Weights of a small GPT-style language model, trained from scratch on English Wikipedia.
Size: 9 layers, width 256, MLP 1024 SwiGLU.
Architecture: no biases in attention or MLP, untied embeddings, normalized queries and keys.
MLP neurons of a small language model. Each row is named by its layer, matrix (gate and up: input weights) and neuron, and shows model dimensions 0-255. Each number is 128 + 24 x the weight over its row's rms, rounded and kept within 0 to 255. Numbers have three digits each. A neuron's up and down rows have the sign that makes its largest values positive.
After each neuron's rows, "fires on" lists the tokens most often at its 100 highest values on Wikipedia text that the model never trained on.

L4.gate775:124123162143115106187127141111122141104142122101126133108134121090147100124154078098160105185117140111129098151136150131149150100089111144146110164120127121120156126138150139139112155145101138153165082109113171121140109148142117145139103138071096108086161113148124136118103116116094139150110129105122122122129141134162103181115156154121097113115169125098134105113113122116191194119163106151148103129135146169136122142153145102139112102139119110146152089126115163105134141146124150077125169120085162152113149099124129155127164159126128118104123148114147151107110140115130154153128117181125092161133125130130122107103109107144096159110090081131107093126155107108150123149172111162095093125120172132107123084106153114107141102193117131098083120188116127093117155128119133
L4.up775:114158128111161153155146145079127126093116121105174171126097103098145110104099122135117122111081105098111132121147127106116153105113116155164146170106114160132128070092137121113171100153108102150146101131127131084145136136139083112114123137152119162125101133087146102093077087125141120159084134119090175110168175131155099114139178110144110137095121131141151155123129123118101120110177117133139122119109155125153141138133144099120134139109086121117160175130092151152108154131131129104133174138169120125150148125123188114106122137144099139129110144146115122122083125138117146118113159143079148125119076157085149151144121175139162141106118106158110151154111113125101122101160153158154141137121137144162118145111092141108172119158131174131142185137128155144105145132119084
fires on: "h", " An", " ret", "ol", "n", "th"

L4.gate292:110101143139138108088176118107077127090126125133147099115115142143177174143082153133130140160119141144104121129137121189140127141092168117100139111160143127136106143106105132088141131121150114168126140122126107108155178121103099160112135187132141138142148156123077137138127182163118138137120069067118122146148122146135130127126125158132117150117121149137135117157119161117113133145133123171106102104142109116118153120098102129139138126156125161145102108120111116143104157063120104105116126141143112138135141132123113143142136101137091140117143102134142128181121123133121102125110169142089144158197117154153154149116117140092127141115122147185161142146141132116110093153171160184089149122107104127104161141122065125116148078142128080113093130125126147153103149119103072
L4.up292:123112082138146124126125109138141099121102115135145112113120150154144141166127151093124098151093135138107080194125128146086153121131100137133084168111185104103163131117144157104110145121164184097135126120128096201161172137124166124101128143123121151074132125148108102108090090103113147140113164163130159124142129127172081101131119128118114111161124136174150094105138153115167157174131140198165111149146120142138139151146140092177152160120125111105146111095134142129128152112144148131162129126189123132111155110117100112120146120115119079108144159086137111127137120114142115108148111110144126147106102115110135103149143124156094114141161136114092105099137090116148145143110113150135104103145144092127128081135103129096150150131108144123149139099110108178134102155108123
fires on: " co", " Co", " dis", "ra", "x"

L6.gate192:136150104134139142148098165130140170081103120174125168128135149143160146170110118175141143170173132144116138132142095139116112155122126142102102095147165168084105115120138110131113144109090121162087127183143162132127123132137163114129147095173134132104149105124127141098134106099115099129173097096155102170137156148146126139149111185123141134156137125134080124118129161111114116109123110110108119107131140146173135122145134154137126127153107097145108139141108080145119152087106154159150119111085138141130160170129173148106142099107134124148129119129147126154119099157072145132094100132136135145093124137099106123088111147125143106099126220128156156170090126107132137157113113144093136150089131118133098096088135126107117174107105122133144103114133143139084146162125163
L6.up192:077109141153151119115099143108125137116162158134100163134120128129109159151108174153084142129135142144156116138113161110127129124147152132139126157152153134082120123100092131141117133103110098154120146111141153154145065115131129135134134136119101149133133099088139126157136125116132160122143120085117146110100153134138122093139063148126098152148130096117141107146092152161133163129166121140070110129114157140101124094142124116116127142107130087163097133112121125156083146122093107145135085109130125150149125116131191162161082127149122105064159081094100083141152070120110126170114102120122132123119165137148124144169093143087083082129167152078116168120135108126132139103110166102111128156172146129136117107115134104147163157143084115130138097119107121128136093092123124
fires on: " is", " occ", " me"

L4.gate713:158116151163146144107135098110170117113147102127111106140087119150163092171134141127135135119138120122104152093129111110079154166153091145158077123119117099075109178094136155099102096141107139143065102133120123137123141150109144105105138094142141124123129154104119167100146157124112132138090165112112167096157157135138122131127083126136106150149188133125149130125137144166131106137152114134147084145101096129133153111112166113150151122145089127147158151114117138124113110128122159186131135119096152155085125120117134099136159120116130124130172119122135103139116178120142137092130113129118180081130179076124110183164114093106130125144146127150119133115113128141093109093174144138121103137112138125109133113111138136168109105114168178126093168135108139129168125099080143
L4.up713:106111118099132171153123136108130155095111137112143115109113098131106134135107171081098124116110113085089106111117109111122158136132120118105124132182143131127173129167123123125151139154141119103202115168141162124156122131082144139131109123091138133109110157156121110108160099145099113093130110114167117128117153074148119168078127149106079120078138143126157125118147139153109122157160102146105118125156122132128111125091141121109153113141127096142144113132077095135109137116135130184134089065129145113149137136142137146151130133093110141156114120114119117134130142174116137137086131120100148058165083149128105128124088126121154092116077140093129078133129148122143155102116131079125140152117144177148121169134122130078089125115169137116148144086106115132080109104141115
fires on: " Car", " leg", " Mor", "or", " Cor"

L6.gate1003:124177141115135121106109144126150108122147143095156122122130144157176131169138139120130118134111091167098138168057163131160131136138143124140131147113091135112160100128138116129100138108118127138138134135155133107151121093116080112135103114143141112193113182135145148137115071151102095131138127147125166099131116109097156115091161067117162149134084137109141122096138134117106104149176150125126138106121106111131129106140127132153153129115086119142101118130148103122141099120134135181121117158105126081099094107120124105126097136133158125104131087096139161172146124080129148155144129171142158115090174081146164129118168158117134119166090107158170145160083121159115163138104134144118164117107129091125158134114130147098117113199130109081116136120123149139135129152103134
L6.up1003:142123149143142104139124092122111118141072111122116143130121103150140134095152177074111154157098148145086140147126110152139099131161119105178147164153131098128109104150098140104145133160133125134131151122102101117139127111125146176120147091082098096144116139104140133106138111163122112150113139142079107122112126132166136114141134151181133095089113081076130102158130115107100131104113113133126147131141133109100163139115078109167122094109096149140103130128094119145156114151162094113143176131131091158132191156098138097119120122094199143147110123138094131110133136136139131098085114145125154120161115191116128145146164099139164096150128095145126129173156087120146107123106078150128162124128156143115140133126143149119103116111148134154077069098126141110119132143125109
fires on: " \"", "H", "}", "S", "M"

L4.gate675:146100122122110120118159143101076148137120121130130137135163137103131087142097078124128119104155139125087134121118179133112111141143135111075138130110099114115128123154123120128144156143116170105149126122168165141097110167124113129124099141099083065094131174115162126112118148128135101096152121138138146153130116150150127121105133137143122109101133113188106124137173107153135117139115101124079140125185137150102084114131192096141139113093152137126153130153154106146125097156150105148118146119171115124099101133120110109129094159135104123160162079117090164100156142074084116124132065111134116116172127128098101133113111131092113156186163150124126125104140136145161103089125101138125130157142129126083168121125171120118125130136174162146133126136128139109112193129115135
L4.up675:095159122106122118167156126099118135156116129134094143137101101118078104159133109165122083131126099106100141150083151112182139112164109140149132141113115151150129085139132085134119151147089188147158161110165175156137106143170074136107078133139113105134122133095151128142123150141113131096153117112157101093102075125117123160098151111131134123135177103140165126106136107156144159151129116105161145069136158139111071094118118154132111076135139121137139106135084106138126126125137150146107128147113107120138140111105154155129123165114148119143132140125145144163149096174099099143134153158121124141080165114169102134120114118112118129139139076120166088083106144120127146066132158134146118123135089114136130130108128113104163142124162103113132161132143161159137151153136152
fires on: " fin", "ag", " well", "at", "ed", "on"

L6.gate946:127155173167149139148111130123127144098132077150094143136155101128138088115145138137168057106135108146109077177143104110131109153120127139103099146142170102130095182119121140123140165111123140075113127158125105124166158104147108101113124077118144139144141121116118122102129178107140131141135112077137134153123169121163147129132166108129084129144146086077161160156143126142096099130106122129117175157126110126139153112128063157129130148171144124151115115154145125149106119110153108099129167139117130118110101119130101118190096118053147136123159147116083106106095141118101120165119119113130108136123131134164142142101144140148101147170142136139145101097128123106169142156143106116131096124147113132136105192107098122129110079130126129107146107115137107115111100129119102
L6.up946:203150151132101098132086136106128157158115141143124118138115114141154120077122106162124104068128128115094115152106098141177145171120089143105150147139138114151119122157133117102132145131130094112162172156133114143113138144160101139108153107107119125149101127142100136122105149139129106101086107138143101090159087134160147142194129121101117154103139126139143178183102136144126091117142119116105115140153123120156127145098134105095180118136097113142109134137128123167138101139137132062140137106114177133142138104090128092109137146143091166153152167129139149078082144139116113107142138103169163087107070106124129140161151140124152113156098114146116117143094168108111125072105098107111124128126129125140101111126133115101141140177144128141123174109127111118102096134132110
fires on: ".", ",", "l", "er,"

L4.gate560:152068166126127107168130120125119152142149123138172153120152160140076137137103126141135129128111113140132138141082137117164089133180090117144129143126116159135133145129113093136077133114138118126139120174146109133140132084117118089136136142121140133117149148092124092119079152167106103109168155127141169095115122103166122148124141121134146152139101106099093169118136135137143143131118123184123135182113148128115123125130120154121144104163147135110112146115115092118136119151132135163113143122074062123178125095132110116144155106113163161131104117172150136095130119117118158149157180144123101140178122129116157151141139135129129108119100070146091132107124120140119131106152142095134120109132072115087118109086116081150141127181120172112131132148076100109126164180158162
L4.up560:126111138129134159156140128140087102186092151088072144125137113128118157146128092116081093123138140119163124095097171151106128146127119122130130095106127137153130169112130100126169115126101108090108116143120152153172110159110163094138101133108151166169100116094122167149130121084143103112131116107170161154152161140108125134147120124114125109131128114130099127146118135126102079089135120145149126148133147159144127094085145158121096141148139091150138095140158094131121141140198124118120180169144119143098147143129132145110125148107156107124107127123110157099116082107136156125112176129138100155153135102147135099128131124092149086171164125116132143176139107112196087132125145107108094153104112171094088114130134102122119128146158144120127098108142187132126145135099160
fires on: "n", "N", "g", "d", "ver", "ime"

L6.gate698:138127113183135163110137150164096110129122137126138169116163135167131120152115099130088134110115111087155120123125123135126125139124094135132133160131121106140124128158091148154106127139107098151114137103140150163135128140119114125137116136168142104139134126089103105132144121153173146147086114115132134094122126131080107110099107113126129100143139138171129123158112145101167108146104159152194150134158139106142107136121122114178175129141135107086129118082119141129183140099129141123108116100131177122130088146080087109131085111185154097140114068115153135151149158128102114156141083137085127108117163104130151143145087085133129160152100173140122122137137147142073155129150088129081101157143111097145098069091114187151103121120145091107141112106113113132146126123118132
L6.up698:118095108127153115132147122099155134130159119144148087152171176122131125155125169109085157115073120132128156138186151158106106085101134109120109128133128125124141168141128149148120140138135117098183147121145146120157098128144151087128134136111115131129114111115106117126139157117130132113111109157154135122134103155161083108159140095070132146096124124135104151115139132151138167121119096162120099127150097112134105113105154104103121110089123126160118122174104109120140095119103142151106097132148126160110141110102086185161135099193139117142148107170118147173154115120111068116134125111114114098112151164146130154135111125153095143119138141134120181158152128131090111117128100088156145099136146183169132124159101124117142138133151095058129082107148080144131149124168147
fires on: " m", " c", " v", " sp", " eng", " M"

L6.gate442:179179077149126125156127126102098152173111113113136122120136128143100163106054119138154143127090160163117149128148131120133135136141137109110130135125121144123131110112136141119141125163168104110099164096190110125115131145140148112135137129150109120095151148137120138188143156066153145160094122184151145135130163125114144130142107134126123104108136113171120119101082110152131144140145099087131156089099135128114122147120119115118143200104126105155097155086142128138130181125119115096121144114140143130103107164119210106168118143154121062130137116185140117113151155131125089124132117164172155089126159118171133126099154122102126108113134116141112106119111102126107132146161114120138105122107107153142113140131101109128141133094126108164079115116131126148137174168127132
L6.up442:149113111120172128124136101107099152145097121162155146155130160085149126145112161102152171139102100126166126117180133130145119108108145155125119150101085177129128127099121153161180126143149104124134129143140115177102129094110165093158111152152148126118156127144102143166180138149111104157131132122140146132138130126104133155117133115170099109127113121148098156133110127167117127137081164166147092075128119139094144142145165165101159117108149113153122159139141109148135129120107159128088136128135134142142120110112138135174138131118147066111103121188132137072122091094177141131115109113168135107132158115106153107107167078075135102151143159138097151117110111171114144152112126116114158152139130131139099144163083097079140118145144112124130137095128130092117119166097102
fires on: " un", " Un", "oc", " appro", "ur", " r"

L6.gate707:151085138090154097078104100141098100114114104136131111133148146122125108114094113143142114133163105129119096119102118143132096125139115139135135118096084142165118122140096146103116123087076143123122167109133164105094133144168124128082149156132112173132126091108112135166067145134116157082145136117141149132149101134135098131074174120103107133149111152143158116148127133094129149122158118098102129115157121165138102126134116163132113126067117110133120150099148070103105138094121192130119165140116096102143141093165164118124110111177111165134130175118122124109194135118167140080178155113118139131156149163137140129109089156112110137100116104091106080138085138099126141134128159123139135117133092124134126112130113131131106107129155127109107146118156136153131131087089099
L6.up707:126115095095152174142158117115119080130168108129123133130127138074190123145104135124143128108116086123120166143167099105127135138117142118143128138127140133136095098115113112127095146159177160150099103107141096134130154106151127082079127166119151111185138138102104149122142117112100127144146124179063135138150124109140116104099133162115138101098107171116083122135103119145144130130103154144150128143145079123153109093161146104096114151141165103121128104138154147120112122156145128115152083110102138162117068148085100111157155092105140095173127136138142141098124126154174174128167138137122163121108129125144125112134168117128101104133102125101098145155127164089159183142129162158117135104121117148111120110124099140090130133101096160149101115133157112101118123158110082
fires on: " Co", " League", " co", " Cup", "A", " to"

L6.gate507:082093145089183130147135104141119127143117148121177149151204116137197151146136159104074172107072121138112112120136142136108151153134143126112151117128136158136148130169123118156143131099144172153132133140122135111125134079126142120130151120158114092137103172083165156088126112126122127075156101149127123158143135145127160113162127113137134132120146119114141153180136139139117158096133113119090133099079117087125120143121115147175148147121126115133141165129132102158104107142126122101159148104136087081107122154152089115159115124165151134114093118125151127096132129114107115142142110166154153139122092125089116115093153152147104077119134132175093137117138127155114116148111145103145120103088107089160145095087124108117132136126089168106106153089110126123102119132118170
L6.up507:107160117121214099147090118169149123109145146135152116071143117105151126142143047135120177090118185128126126131119122113147139135134111119149097123125102081166122102155132120146150137128139083096067122142129099127158131079156124118124187183153144106160129135118156174105146148130115116135169134123122123172137112128186088144123128108167133102141139152130139110116130127114079110141153115127092143093131132159096143114128100142089130125101109127137130145095100108101114135104153150122102144128154121120114107095153106122139111137153123126103113153118147120139102162142122145152106110179137169083139100102144174143140127107162148146124108104138142148174153114121125115103117085108116157152107120157142105119136113115116129128116108109113145157122112131121112104115084190
fires on: " \"", "ific", "\n"

L4.gate648:146137141160115127149110118136094130107126137113123136111143131170129146135122127143129083136114143105158173127125139095155107167112154164130145139113158125144128176128103147127108131106100125147154118112167106136151132082149139106098103121137139090103162089098175108167107123077085157146089151111172119145102091143121100152123122132141157140094127144103132134139106125167143105145122151142151122136175151113110135103134126158113132137134109114126064107099124122126112116146115075110127153129153160154137106178118177107161162115153073156096155128164131093180113082112101093119140143132104072109123126147165141186110137096093163118106174145119138123175141113134131128134150142118171097157115128155134131147095160114094151129136192105141105118142117133149135156161124124
L4.up648:160140144137146127101129117157133113126134137145121173110098118147182119128139131112166143105142146122142099088113128113117150113156143160109134132103141057162108128068144131128105120159118144176106101131135107159093137127133114102084127086119139130139161086126123083124133146135111143109141141133110152144104127117128138159114104155119132119134161107118163180133194133133109110136158122149187112087087122113165117115124110160159149121084100149138117119135135081120155167127095109135194182135126114153161150071124195127128118116135146125138084162175149158120124106146164104147155064147102132147154117144101154124143149099147092120110130163133099113123149120129139141123097119112106126114135110143123166116134128118163144169135126124127079099119104122109083122102116132
fires on: " Mc", "'", "’", "ac", "'s", "th"

L4.gate928:130189126147148123152095097131116151132119105103149096158153155100143121124164111123114095127125124154156112161130124140119115159129165130121103109110089158137114133114096116069125132122131139115120112163165139113141141114111166118093134134162122146126133174134098106159173138091140177135156096127119143106125121116159175076109143091122127129126135097099110158157116102119105130157142182137166107076136074109104121127165102104177157142139083051135138127141145166160129080091137150146135158111161148142124131095113128114116131126134132127124134088147121128160112123107125176153131177132114118128090170142116112115080123141114109124141090161120105144113139133146108127090129109095137115150139155129122154097139128111153093173111134174128113089163137103129133156127072132
L4.up928:120117143090132135141115143156128101142105120125137108136121138169143102094134149101123165160152138101130150116160092145152146124160086105109101203129107135135132126158130165140141147134182130110136150133145100147127118129110180153105111126105144083153121094158119121112102103151112054139114140114116087112114154144162182129122108118119110156160135162127130142122127148084129131150116160152127172145144117095115092120124137150134162098122130133137073131135129107156118116162152134134132132115177114135127104113109083159139072088143149157128130125115130151132095131172098118096162148176118138122158119168111168062136113096158114106092126135095106108149126171145152133104185111108109145110128159109113144107109124080118186151149096129129153126121104101120146092116132134
fires on: " profess", ".", "le", " pl", " stud", "l"

L4.gate786:114188139161128143111145106124163143144118135192075147147137178116159122159100142120145124125147094143160174136096145144087114103124126115138144132134068161112177129142155110134139133145126176106129119146156096183134119116135161131112159118116136128156145128096104100159104112086119168134132140085142073136106147115065140134089134139094147136111137096153188146090143161096106090142117102098127127161138121138137120135139127143161115169130148190138134108154127145180139130113115102104123167130147161128120140100137173076182121150146101126105132134128121096113150127158105135134155188145135129107160138149116159135148119150094107158087135139116137154084145110132130124164150082158148115147128132141115117118126114131117112147131149101136135123108118127094145141128116151
L4.up786:133148123140129158106101152161194166144106104113102117074102118149157115110150127127142109154150087148146100121111107102165147134142102116160137151142106159143080147126159110095191142127114110108098160131117093122157084127175145145118139099116120135111125132105149117170146132144169127119111118143130135125128158135154124111125104186106099148134123140117139139139141129144109116114050086116104154159170123137098141165111109164107151084142121145114146121141140156146170162114092136101132143148128145074104150067123091085091125153107119132107170171131137122123107130164131100094107139178097107139123093126107094079104152127113144092135142138137146124159130149111158135155134114153133135136109143133125165143141155108146139131139111153136106107125117143093160146111068113
fires on: "y", " to", "R", "l", "."

L4.gate893:097162155112142121148167156137129141134118121160136113117110109112129129143118103131094162164103121112129116134152173114121119086134126125166140100138143188151063126083079143168158154146140140141128078137142109114142130119089171111122150143132109118146164156130093147130093141083165141151153134166106144116135115140130102130069084152125157161121152153117088131128122144110096113139154131136160121117107120164137129112138127135118133111117131113147108136067098137114123174137109120134127177141151074156149148129119137153118162118141187111160115140100102077132099132160101132150123127158122156127080118102137104094122111148151121163107157127098124131118127102086171100112111167145172132162161147131119097169090131087121150144148109153105111105118151121134145100167089115
L4.up893:132163128156141122128135096112098115107144161156153114048113154111148175092141161138175129127179118132114169140127166136140123131130114063147148128137154107130154130146107115097155191164142138109126132143143149114136155120092114140128137122108118168163143148117129126146095089126169123131166145127151125130071151088112137156103132096145156133139146161092106173109109135172139127138124103153147146110102153093102117097139168134135070107119132113129137118158131142159139120101131114135132126118098169152123122142150144152099147179148125151132113127099133132138074142125126113125138096143136150092112119127146157141091116158136104127138059098127121131125102128135121111096137147063077172119184114129058110133125143145129155145105115126145139119153107118108131100128117095
fires on: " to", " of", " or", " |", ":", " per"

L6.gate794:115099123132147114133104098132099155163118097161134149176159102104147166149118148128112110094158155097121128112113169156142129117125138133123115090133110145116134142134105096125147162112137131138128161141133143114108171107135124119114147147121161111159111126103109146133117125102107153155068113132133157108165083126078091122074126155181166141144091139091134135118130134074113125133147092124149124116095152111149102121156116112109118103101108092131110142117124136133107109157153086121122144128146147112143156170139112179114097131122165102120169104136082099138105154121114159186079137172139131138146160126127145207092130100110099120091141141155116098112137098125100110096094142122101146123111152130139117132130147093123122107108067164178129079123126120146135117145112079
L6.up794:116129136129134082138117120115115137173137182133139107121127116158162183113103149126104126115121138142090109113097160110089127098106123058173127129101111096160125126103133157125132146151154152124139104112154114137106126110101093194083152117123145114145143082137112122138133132101131112099155110113141122106152107116133116116125112050134139099188114131091171130154101095153142107128117123117098126115123115160138084121121159145116168123136107126165107133110094122114125151112125133084120123162157134150103134124166161123131148141146120116102114108129113101154105136128171125125108160156124161083079116113130173086119137118132087143135152139111187173106140121119087117188094128123082133105101110118126118126122123125136121125151113126109141138138171180181175137099138119
fires on: "as", ":", "\n"

L4.gate300:128176105110116119144143154116097114146126123166136171134148122110147112132139145126130118118140135118163134122118120110119157167137130148131117144090115152090170138154174146151099122131093105106103152126114153093145155122133136159110101113121167105113146152141149118183159099182131109122167126131180139178137104142135149100153099146099160139131097099122137097119153171126115153098125154145114132149162100133090115113159131085147137147114108091144146093112120138142110117159133156159131164177129161150096088112162165135145136074160160113146117122079121113149112118166084131129060122126147145113123109117146127142124125150176139107162089127143117138163129138133164180155081152109061122159088144118122106102124139161135123159078094138135112123099116141140136127120140151
L4.up300:137124158123111105111106102135130156050136134109170173143139172125154136126104169156105143162139120159172144083135154134140103115141114114140112066081157138155140144130107080128103096125127113140140153168090091123148150162119145151149160146113143108109144143085117147144140147128139134110136097143121104134156156107128095134137093140129113129167139172132130165128115149127126117192108162158122108100098107115107115150074127142104160087127081136132121102131134135104083112166144143110135119140100110147172078144100142115112123123157169094104108115144106121132121120173126148129124140120078131141135137097141074113131163142113148124142178101089108102133145108125164124133113208160143133162117094129108137115101121105139099093098117129144150123104133144137125140108133138
fires on: " were", " inv", "r", " been", " gr", " occ"

L4.gate153:175101168138160120151126125120120112118146151142140119146145109092114127165092134116164133122153085135156144131160147122097152130126154164128123076137183135109186141095129137080126143141120095143174128153138152088097072108131144123122119103103135151112089160157146091146119134143122130115084152105101127102174129121175164146103119149122112085125125140117102104124104140174100154145152140109118143124135114110137120108158165143145135135161130148094106109111154124139103116114163152123121120133089124123114078116177110133114138080122081130149068115128079163112098145103097101136140119167095070147135136113154129097160136131138120125168089152107154113167087129128114155108114136147104098084139155135113107118151143107100158098152115156135104122180126119124151115121103136
L4.up153:130107153104135124154095141125093148147121113124189150093115138142156104133083104124127122080153141101161143117141139138075145161109113102155141132122124085141137112062091166119161103148175114099135113157135135120104113117091116114152116155152142130148154152129121165126122132114117099143159133154129108137130113178121092121113131120145180122144119136134135162145131155168095126133127119130103105148115128181093117151144141131111204083089120167137139138172122114110114102101084095113135142114086122117185173128059129126143142143147113115110113147111154095147103098139102075139106120127122109124156176129148117146107084139117129159113115140162147125144134175148122142144152110114140131133096144159063137119116119122112099104120130126136116130124123144093106168090150096
fires on: "g", "th", " Th", "h", "em", "ach"

L4.gate717:160114144099089122139127139169158105150124150176096129124159169127132122162110089128135097129117120148083119138139150148162112129114134138161134135134129146098118159176117143124111079120134103139113183102160117141127133129078184133150149116148117172162097144131157074163140181160115152127088141116174162140128114107125116108142117157125118123134117053148117155114156156110102157130108148104096133161118147120145112116125110099123123092142115133114129126137155132106149152133095116166135110147101097100155179113110109119116128111104075128113105146106114135162174126113099125158124115123106134108157143069164140146101076110128144159175127134122121140118134118116125132110107101172138128132189170118097105111113109124112151110106112165118076114157112133157127156138173126
L4.up717:112126119094178153175089101134098127129115082150113154110106181140121118115105094141126171112122141125163123078122143162142137136109112130109130129147134142092130139091105127154090142128147116137120113159122119120112067112127109161163113108145118155119132151122154133103127122126112114119180120113133180142109087169066109160125139164106135152140131142134170140206099133160150093096143125115103116079142121142120134145109126120138094122121080124118122111167092141113132115147136138113122107160105121146137191106152121166140111110104124106128118096147130112157112154135113139147128134111123117120145143111085084161128129132142155092079093134165140112113156172140149121117109103098153142128134121135142087107146124066128133135129183157104090087121061129132121107092134136
fires on: "em", "g", "fl", "ap", "p"

L4.gate494:151130099166137118115102136125155135154102137121107115111192131115144111129105132112114148141161148092080165128079105109094104142101191132136126128160118172087137131096109195157122110156128133163137100119099165125140129133127155143141116135177114134102110146073156121095120122097121123120148117121162134108141141108151114135153061108157161174136127167145121142149119150144140099134162128125136117077180133138187147119111116100127107156117119128129083110129116151130122102117108157120107109144138107123124151079118156125119151089121148135107153160134126140155136149116103137113166096151125096131100104138155114167131120170137114131159095154139126125128091110098155146131123128117142122164130152127097066189159118139132129129139122135149134169152151175163150082151118097
L4.up494:142164135154092120185140145141119106103133155164116119130107169117130110141104112175099125123194133128138121114113113108129101098176198141136124132123144135113091123171116146102131138163122128139080129137092160106087154099140120153097132122126108129141131091157118114110115123138137101122115123105169121112155125099107154109155148146152158116095160143123146145122138156147061149136138138131148117087133119142150097108089132095092135118136116119132111130106132137098165185124134147139113129134122103128127141156135124111142102155138142123109107079151149131185132119102083147128144122124132133089145130098103118100121102104131160130151148126126097151119131173161099066097118153111093121132126188117093116092129135126119105080122184173155123132126196100107142076136147152
fires on: " at", "ed", " near", " left", " to", " of"

L6.gate548:083136123124159142137110124124171134124155113148134105127134078098126115114105165165123208114080115101122095110132116110110146161141121137130145138158139155107152119171073142113148078162126115097156163089143112122151082134119138133122135121121141076109114136131111146120147086136139118138165142093139117095136140124124114120168135114136107097082143154104142130134125117145153098135136186107147133066172140124151128182133142139140130184126100136122154109161094118139099122091108144114093115109138114143162128108118125092160092109198153136146137114125181141142136126092109115138109152134113070120113124099155117099114165137195161103125112134116124139106133141158127124139091132150132122163124111122145132144123112118154153115123120198107139110106125140152132133172121160
L6.up548:114147139102171131155135110111139158122160104115109127127142135166137114059113120116102115138159107123180145109115113136099123170132119124121097118172078105150138084105079161146130165147089132105102110096144125087139102145120153121126176115115095105119134144139136154139136085134146122154117127140134151132148137124091160103074124144130154081079111139162087157107115104125149139123113095126114124174139133152136139128131122183107121171105066068091091158122126113128158116155170148151134126108148080108103124131109138130147157114150070137131150166091159110139123137143104114107106147149125139090130145159119132139172090135121115126143135072107097108148108118105123128135125119176168112164112139125120107120124137098136117137175120165126139137128072135113137105139117155
fires on: "\n", "\\", " s", ",", "—", "s,"

L4.gate725:152162128087163112104128108111138120105143199156131082148144108153136114167127138172123138095129120117100133144128165128132114093131142142108129157107123103109128127144132140182154120096123153126117142136129120111166131063112117112083099147136137128121161151160180104152179101169122134117123108143105117121135091127146131106137083204117120084109123153090134156163107138143137104160098143102116071116111142143125121123130073147167151108135099140109108121141144132139123103076137132136140134120160113115111186160164180150146152115110102119108125111145090097141138108088102171152118107121127105097107152143098111124092120156131134115155105162152174135135120127146078121155097158095142108152101152149120130124121111100146155146141130109121113119122134138139166189125123134
L4.up725:113160092145115075104140161104104142141095157117135116147143126113084137115130166115073178137151125095109109139122118111105123140152128107155184096147116132142146102164107159116136160126108112122159140149113144160139114134140162150130173111146118104108129130100109122112142140122146118147097107125102103142156151117102176113144095166131130143164129150072084118158104139123183149128138091147103122106152109146135138143150122130135153110072087121094122076121138171129120116138059116120100147125099119110123138082157133086110140118134117145147155154113095118103152128151104119161131095095129121132129151144143114162083111148169110148152131157104107116117130140118134135092092123113127110166079116125164115069150088152129135111127131092172184152120164142133124111134088149
fires on: " was", " is", " have", ":"

L6.gate795:132127125153148127141156146072107105138125136086100119135143140153120171130124158170153136090158155142117149129138111088177113132154129126126122117114126127149096145143152144182156091104130121098176142125129120130118153138122171090108163142078162146134144133112119153139095136156131141143115125162132099146104121106158118140157133115110100154117119131105127154124097119133118126146117123108150142089124148105137138143109178181157092113139125138137156159141133148132080149114120104108153176146121151147098105144135145113107129126145163168122175098172129089101128144096112120174142113175142150123101151100158128127105095144119107122123125067158160112108151108147085078175142152115142152071095082090114124172143148124142112098098094103097089136138155163141112157102127108
L6.up795:124128164163125111127107108148081153111130155155131133110112140103096174136145099119113093105109162111111119139117135096130124101125163125189139140107110108099107130089133184084098127104141145171153103120131110162148104150114154115146152148126152145106125127144170104147131094139106140103121113105124148137114100097160159138182146111104137123075169112073112126126120134141145113106146118142162134116090148122088138111124143172132169138109150166101127157124125112181145174115097120106141127140113111127089153113169136116154156119102164125131141101143160113107150125137180140168153119140145097137143179112113120154109120131145138129154207108140157125132117109148095103077075102153187131140081095112128143144109103150101104162132136133147151136144133123149134114121104121
fires on: "'s", "’", "ir", " his", "s", " His"

L4.gate752:136141121131172130148127094112146164146147151139144114118134119115138137160155136105117170141136116113157184164105150128123111092138145186122111151112150153108105149106084147141138108091141122133158123156119118151141106140141127126152150106132155173146090134126137172146095119131142144157115123107147103159140132116097092133081131111203176139137114138085132163106140145058113141136099141143133114141126163107159105083091108133142160150151141127157108131107143106082090106053095138149130150145120111165165137197106147122149139166116113101125111107122100125113165116140107115170120103128158122105103124123127138099136116164089119141080111118105105127109110081109131117083138161149123100142164153130130101135132134127137164100082100114129132120166133137137081131147116113
L4.up752:117161161164140126119157093089127145140121119144102147114109155126152115138070139096160107138120137162141106126169126114088143151143089144121114159119182129146102100186100140110116136112103133146152100154130120115125138057102126143162126146162124154124148122155133120134128148136143144120132096133100130151128160128086096094091111092130156105118118168180117134129114144068105156111121116069137185110128142175140091126118148188094117143142110152115164130162151138181081113151092099112107124163111132127135124137147102112119143142142138158189110115149131132125164142129119148154143139141139152143140181102139154123092112100087105110172151088097169143134124109107104148133084106139152165122112093147100125118114103105117127138120113133095111133156132123124150136128145152
fires on: "ir", "way", "per", "or", "se", "our"